config.yaml
n_layer: 10
d_model: 192
n_head: 3
n_kv_head: 1
head_dim: 64
d_mlp: 256
vocab_size: 2048
activation: "swiglu"
norm: "rmsnorm"
norm_place: "pre"
norm_eps: 1e-05
positions: "rope"
rope_base: 15000.0
rope_fraction: 1.0
qk_norm: false
attn_scale: 0.125
bias: "none"
tie_embeddings: false
parallel_block: false
extras: ["capped logits"]
init: "orth"
init_std_qkv: 0.0258
init_std_o: 0.00578
init_std_up: 0.0258
init_std_down: 0.005
optimizer: "muon"
lr: 0.00573
beta1: 0.95
weight_decay: 0.038
lr_head: 0.0046
grad_clip: 0.5
warmup_steps: 200
schedule: "wsd"
decay_fraction: 0.603
decay_shape: "linear"
final_lr_fraction: 0.05
batch_tokens: 8192
seq_len: 512
doc_mask: true
train_tokens: 89370000
steps: 10910
dataset: "wikipedia_en"
MLP neurons of a small language model. Each row is named by its layer, matrix (gate and up: input weights) and neuron, and shows model dimensions 48-175. Each number is 500 + 50 x the weight over its row's rms, rounded and kept within 0 to 999. Numbers have three digits each. A neuron's up and down rows have the sign that makes its largest values positive.
After each neuron's rows, "fires after" lists the tokens most often just before its 100 highest values on Wikipedia text that the model never trained on. A number after a token or word is its count.

L2.gate186:436503489413490570480513570555539489434491438459537507476434455396473455485454459488476536615530532513491592583446469392434509538553436518473536546617475511540525511428522551508469528422551514498524469567448510514532487478468473556451493448577410499461451488540526601517502641525513581488518533469567521479482423456515494466494484516449445548437547581589518502491469536404474498469399
L2.up186:460492509425503568486565603501484461409536482471531530493477435478498458419518483457517487507481460528514503645462506534440572532479447550439486509583514413511522491433522538550462415539443515489562470524527478472546477438533500574455551482434407509447473518460553567532529491511471569486424561584424561409542485535510585397439417510503579516499514547582511609452425544425447546536484
fires after: " " 37, " (" 13, " se" 8, "," 6, "s" 4

L2.gate65:558500506560581541439453511530402509487436490494422456471455577443470479404531509492397478468522542523569582639521524505516469467456448455470483524518529545496443617460528452513526412469584502534477381454538425533562589422546540585599492522541505479441521484444485447526541548528591549450458518431462525464548447509582477536413499534545423486508578532519431419487466459509542469519504
L2.up65:477490511461468548505448477497563387536529527522514549508580533449422512419510472463532555546469517457518554578487524480576526490454554436468505561438541492446525464398533496473517519583413521385492453475441542537513492559424470443547515534518508595475526438524544556455457545501554413501529514508472416483446524579645513590481562483517449509473492545552531521354487432536485512514505
fires after: " p" 20, "b" 16, " in" 14, "\n" 7, "p" 6

L7.gate64:364432472544392433474478466403481526458483466509470446528491420496576509520459436459581414463551464492553348494468587537476496486477481517595384452481455516514497518564565501604568516476504535565385497484449571465457534504480567441471486489491540545465503592468478452503461510523447456479562547510481501583432483568512535454536487499427545485505539490493487468454632512525490399628553
L7.up64:463499537476523421524374532447486488418408524548431410526490480571520526611451535509537474498436595523455441398428609566438498445520501463535520566472517475451522508510566483512421572450497566486511458526522504499448468428460565460421495500534469368516537479557481463535508461490590561398553559570511442537403493588522465475447512523428499476649505481452502435460461450526484498538528
fires after: " re" 29, " " 25, " Re" 5, "-" 5, "les" 4

L2.gate157:476511468386458522525465497529444502467511503459553505469468490482468474523500492538450505491521516415431467489398571582483499536558529500378433390498499476558556601527430465539465522511570426462448536535501534473475521514473420449487507593415382485592556520596399518476521483471505442480430501430416431514600519417511566530429498484456493466525580593512613540556481557549564491498447
L2.up157:436496476389440442512420471526489508432510469537479489558458467516460455564535460467463466502511513366445463426500601599459389469524502542503495367482578506444528501472482496470450580564572419396413503539462510511493507508581447484477504559514408530449529503635449538526493460447513461468525441547465447487537556471494503680440598542438503454623533487488601481489437548541545513547492
fires after: " " 51, " Ar" 9, " B" 7, "s" 4

L6.gate33:509497473471387441535563523518476519508518486517451421507470468488445426465509431558542503526471458580419483521510490448454411619505486498558476514524431519539474469546445484444424513505532482474520499507470439478426435514390492526569418542593486535500579537477529525458493560450534512541516530454469510475552476604485431509502518335499460486471554543539511441545470488483483471627382
L6.up33:544519549450474481435585436482532584511443448476439517525562544550559513522460500490524447476502604488475439492574513438542433467498526544411559498527470508575447574429565594375547549558474488482450574461486454505482487503463450560532521488538466416531495496492519495509530501490452495510517554439465429447468424522610494544533490530463574555392547531467489539548517449464463570456416
fires after: " con" 29, " de" 8, "er" 8, " Con" 7, " in" 7

L6.gate98:570496500529456454482486504525453545473523554508509492525564562542446516533499468449491574370491535473496537471517462567555499424494395572559560561469543392543465616550552528433471521558542523524515404559553493484423514438473569526507508600478579504435493426488513450436444496447449532464549446494579486506506466434569582502496559531419456540457543522557466489508519518584591509604412
L6.up98:522506439479435437453575493519564500443547476516525522423577547410413500623495582433491410460525484441517563508438457541633478490465471462466467518478495549423549540561533478489434495435580536421507527455484524486499481526469480465543415593499469537500425436529454496453525499479492485469518491474462475452469449468546472510505582551502477404479542550407545442499536373469554387576353
fires after: "\n" 46, " p" 8, "-" 6, " the" 6

L6.gate107:535552498578475448572483550464528564489538514483532513521559481515494487455461543531562568458538513456569580418409563530418462465398474467468523463581548395438488455393546439495576490547551524432498407461495441478452464434434514510551438480573448531568493483529548467465472550525488535552544533523499492515563405462478472465497512536533495436513479488536552473418562557501553562517489
L6.up107:551529468464478499474545443514526545586472445458489436435531522496490499459508577498439499501479515559446530447522489561486511505488540457489575532597552430589581443536489487442499465511479525486523515451452371527489452442476474499399505503539419508507611434513570450557415475508458467456586505532527400440493524539511530440405528436494562562448476418527450412434524547466559426478481
fires after: "\n" 24, "-" 14, "S" 13, " dis" 10, "us" 8, "e" 7

L7.gate105:466517456544494461467458549435461511504376577505535473459482470428444432544442493441569552526516501506470438504544489483463509506400548480616542453519524526528440484600495476508480443455565549558504492541506502495427512459444481445597433519474389519492572511390415503379541533506474468466447489481536509537549530549492541475471544534549415471470538450436447449486599423562510608593512
L7.up105:481379530470489422417595498438470539424572558540541515566413529626476533508481588524485526396481473399594534434538480479537498432473520469523554542518527474560445488583536494436496468502491457509469519399481448469538549454484486466483548501495498504529471490520529506480492470445514567545500556446499505557516417429405565508459507532514463623441411481436394483580465459476544490516547
fires after: " ex" 35, "s" 8, " in" 8, " d" 8, " con" 7, " dis" 6

L6.gate28:447465385508551472554497422477498533533572504445468407487479522511459374488531508488507538524540529462409550507483451509451554469464446570527493540541495484507485466460505486527548455421518546548451463450520508557530607546511528533460421599586616467519477520523473536559435453541513491414592514503422569501575390543485486508508469552550531493432526485602492432403462497563593467521566
L6.up28:435526437568505545496484643506473614581458428567459438474545483500432462523379493474479492451463531513527561521512530628549489465448465506533511460498487428506511606499432456490443534490546477509571405561459397543464574486505434524547532500435491560500424541583538479494489538469443508538552450583506479514510542536463577545575544518481472465485540556550475425454479521461483471520462
fires after: "s" 31, "-" 16, "n" 9, " ex" 7, " in" 7, "e" 5

L2.gate76:482582476570449510429507570496488543529591553512529506484429492427494388528529493489502416404566504526505428540483498513480475461461470491520448463531483433492445553530445473557536483386506520464511510426495418485470566524518636538469476502542492384509525540515571451480543463455492503525494510472542487472576588482507459459502532521520479529450572535515526428573569571440457563519393
L2.up76:474440469474468516470561631460383570457508515590467488503496468480570444532542479527536486476536463455532620408496505615443494491536479473549440378451486439535557536512533521460543494446440477477494528545442450359556600444507581384429503482426514438549538520532461511533543462539530459512562446615554527510449551461466465457457491463520605456508538468523486490498576495502478607537557
fires after: " (" 17, " con" 16, " \"" 13, " ex" 10, "-" 9, " can" 7

L2.gate240:518470494542556553574510549368481454451511533530484460430424509438529500431526439558480569531526439502412513497471471551395428509490476451475480490439462484431621478503564525487451500491393459515476444457566459563466512555430490444569457500553545421445538545544556425488464519411488573518462560489527510432394512517558471552537548479444471471582492551461483480434456545544495514450536
L2.up240:495532511568468498671377483473515450550497500584541438442521486560579513495493481475513636464476522422454451465452455511576381485500495558511460501505409515428550496512493550464464489576523530596552477485513509538508498468495429554471550421494425482448506557498481518403588471494454521472486520487571530422463556466599518509523540597522550582444507522483519515517460440459423492426543
fires after: " B" 24, " b" 22, "b" 8, "l" 6

L7.gate57:527532495470540490432573480483453501508494517425526419547391538447552528594390464495399565484545461485550535458444491563416482582473550414480591496556494535535489511528475525489468574466435463463527490496461564474460585445580541419493475391531520569513478586481519454431509531383514518455462556596460508413426552451431530488521483542473528472431459578583474496389549496486451459533610
L7.up57:453493501468478569388473492577543471540536472420541387601463624472464557509487488523533488490461396479570431528462599476480532466450522541525458464552530508589453462468578473460416483523538532455571562549555441468501414449580490483502505507485508462460465548464561451497496561457529511505526484374510502490467483487514582514463508549436477516518429509507501583437477608421549461464509
fires after: " " 32, "." 10, "\\" 7, " (" 5, " f" 5, " Pa" 4

L7.gate196:462538490498405447478495419425553495540526523593522500489520595494575589487494440489511472491501400553480528489494538563491463441467517413512533436507568544456524555555496537509478457507493572398381518492524587489470560455473446356551553471545542537460543511556460428490430457521495517586624549492504486472549494467505470453538540466482444453493473463565512452459493505523420580537569
L7.up196:462477505548537446492437479449552540548490547493490447521540485463475493608517498468492477569451496474433556508470603549580554447499554480475524467495535483539512459467408404512585506507493457557552486510548492428457406484380543473526498470544501441445397489429462516538507443531574522504537476567606333484517463495511497442494612503408563440546510528466442385465497482484448440431526
fires after: " " 39, " a" 19, "s" 4

L2.gate28:470524427454468475415531487606569465584516459496544482526570537519474491512539418470487496492500573575479450489496511483441487505460498407462522572438519559460505559489453437468480480508518489573507487487517500405488532495509533529493605400577527468544592508541389523500453461542545509562538588467493557587542506517448455576472562466488544513528512433423523519501487534578478507513467
L2.up28:550501486489572451437458507551576523502472560468515533485568516532486533581480513529478550541499551566484440581550525460487627502474414434493563459490527510529453478498444455514464548545627378598495515495551543438465534452480417502507534521495533406492523494550496449515474441539578437566451645440614512594529546482520488537453548440501506435555558469525579528494531521494519510485458
fires after: " 19" 21, " such" 15, " 18" 10, "s" 8, " (18" 6

L2.gate102:457553432518557406480465468489419466556482492464429527455455452604464568402472438453500553594397556487467464572572493506486438586449470469524481516552473477541475521416519513577519442517548421507590506446486491445546451479509431471559598491485490556491518396465528431477472553435570566472428442452525569518448514485545523531483496444432516554499495557497555451509494475492524433535470
L2.up102:549500515479480608511510511522481436378565500536480541477437504498439519547563532536491490509503533551571514506520415479562578432475446393407474450469564453484513469530381461494532483476470555546573532559549507464574378499545548482517490436467514497501516529453398632500474392476435579556538469579442446538517528474457550470493398475438525455573503407460523504504529497447508486523643
fires after: " Ra" 18, " Ka" 14, " Da" 12, " Ne" 11, "ga" 10, "ra" 7

L2.gate55:500623477429565482492515478427535398476516506585583464499480479370557524560485473494384540479538535485516497535483455525514488522518437541461571497506441521571623490533525476457454464412460513481475460545526482521498483470416524484479555633496529476430505546587476530373422508436534488534401431489577379446529519436601552551498514458395523507469559481469635521535452495542489547572543
L2.up55:523416465434454517406446386472521447552488535414496429459521511568488502573479437527382540526541441436470499416628502480456543488507452547525456442516419523480404455454565475499495608483422412509465485507513479451539400505618492418488486525471532522504508560510450584488570483484491474494420505481418534423578452542495475518470500530497631530506535424602572558517415417525507479568511
fires after: " B" 16, "ad" 13, " " 12, " b" 11, " D" 10, " M" 9

L2.gate42:386475459458465555505515485526451493474490419544429417551543541389544421521392411508515462456465479541495422507421477512508573448384471485443551509487473394414437609559533416606442618503437431458492528465472436568498560527491548503414448482591399506497439491467564538496538458468450474442523518528512542491558490435491504546552445529513508521503496518463440462443586438585498499488470
L2.up42:515454494474516488456514413507540500522455546459485515552497490477519492441562470439535473452541446608522479533426581470489512569477510645532605527516585473492604510508488490590495617491519497506503443573461345491468529465488573540486444493550455548507470534404426573477586524421506525444573486519402440453553507541485495582591475530477409491516473471460410511535566525539478471473464
fires after: " c" 15, " C" 13, "." 11, " (" 8, "\n" 8, " \"" 6

L2.gate39:475483497465487520518525397543474464338551467564516485461506593493532499454475552506499426503499481519498479473521489558563586398462416599534460536561555434441473544578444500526575520459472426536537519391506535491584438486577489492570459505475574491529480396502488480501451533470612498513374470453508539427489486432467531537537455447442467508452519611520419427490474490568482450496521
L2.up39:519497587490460554509496384506422473465564484509481504338529489536488463474511502525444518566482450529521454520539522543470522436393419545548470608542561541516494428515540398574468550477493472552435516472546486489543412584630498512516534526549518562437495508467556536496481477508468457471438557503504414414530439468463506518496472563469500525483507453494482498454471504601509443494666
fires after: " " 28, " Da" 7, " Le" 6, " T" 5, " D" 4

L2.gate23:458390580508478486546524535506570514391402447453515507498478389542486510511416466464501506475463407516559523431506512533613500537508502514419533554548499467533427518481440628535564431555578521500526604436495497446536452504467522526612503472525456505520444433489501433492514540496472579502532565516532475426520535508563650584468480453482534403462462516503548440508445402464402534516444
L2.up23:483474564520464516481529477527418421518436585434555495571516530580552554451499462445600585554525500542484595569465527487513519540409509377491505482512526572505475563457560512456413470480529564497484516496424469445478475503528430437512457548483414551495428414433471559509431548447486531448611517527426447425551535480508546511466505488503443437492468554449486415477346436509435485553562
fires after: "e" 14, " lo" 9, " me" 9, "ho" 6, " Pla" 6, "ru" 6

L2.gate165:483549475533506458475435586568445553534474514445496513458504448519559539548488499542497518499483448539482523460555469496411525543395558495554455560448542509432500516499510629491523417550428516594501562478474546560577509474567493530511533480647395529569513531408577514501457462545578533530469512536500521487516546533550467473611504514480508556486431460415495534467559516491475469585472
L2.up165:465461475511526542599463469513426495404481557422474379435561506522556544471514475538444489547462455547482531512514469440539572508490537502590529539476571460533512523513463511492568454528435550470613578536544463537523522481504466593467479515433463543598366571516653584481447469630598519506552458529481435456496488452531523497497516532464503466578466551465525560490526446446531527492498
fires after: "le" 23, "ra" 17, " Ra" 11, "al" 6, "a" 5

L7.gate126:582521567483504524558423558493451579511556483525499407572474485429506438365443480471454507479507475508470548441466516487480527424548449476545496546460465437540473555463578485561454551454561389490552582499394503517437502461460484475448491511506507617434553552475489574487423545506601535498513513516389543525474432475482522532528487421574524605507557523585471488497477468511546410484525
L7.up126:433620384460505398476549510514517556487452567521504531489433531437549468472420479407472513528458519503479619509542648515466499472572501487615398425404459460524480520456529483508394543511569537492552535453478468624463562499549455490470525560510437564464543549480521511515561456500531493455473475528448485440622430562528458488456424424535511487566512531470398533478411453392493493482532
fires after: " " 36, "-" 11, "s" 8, "f" 4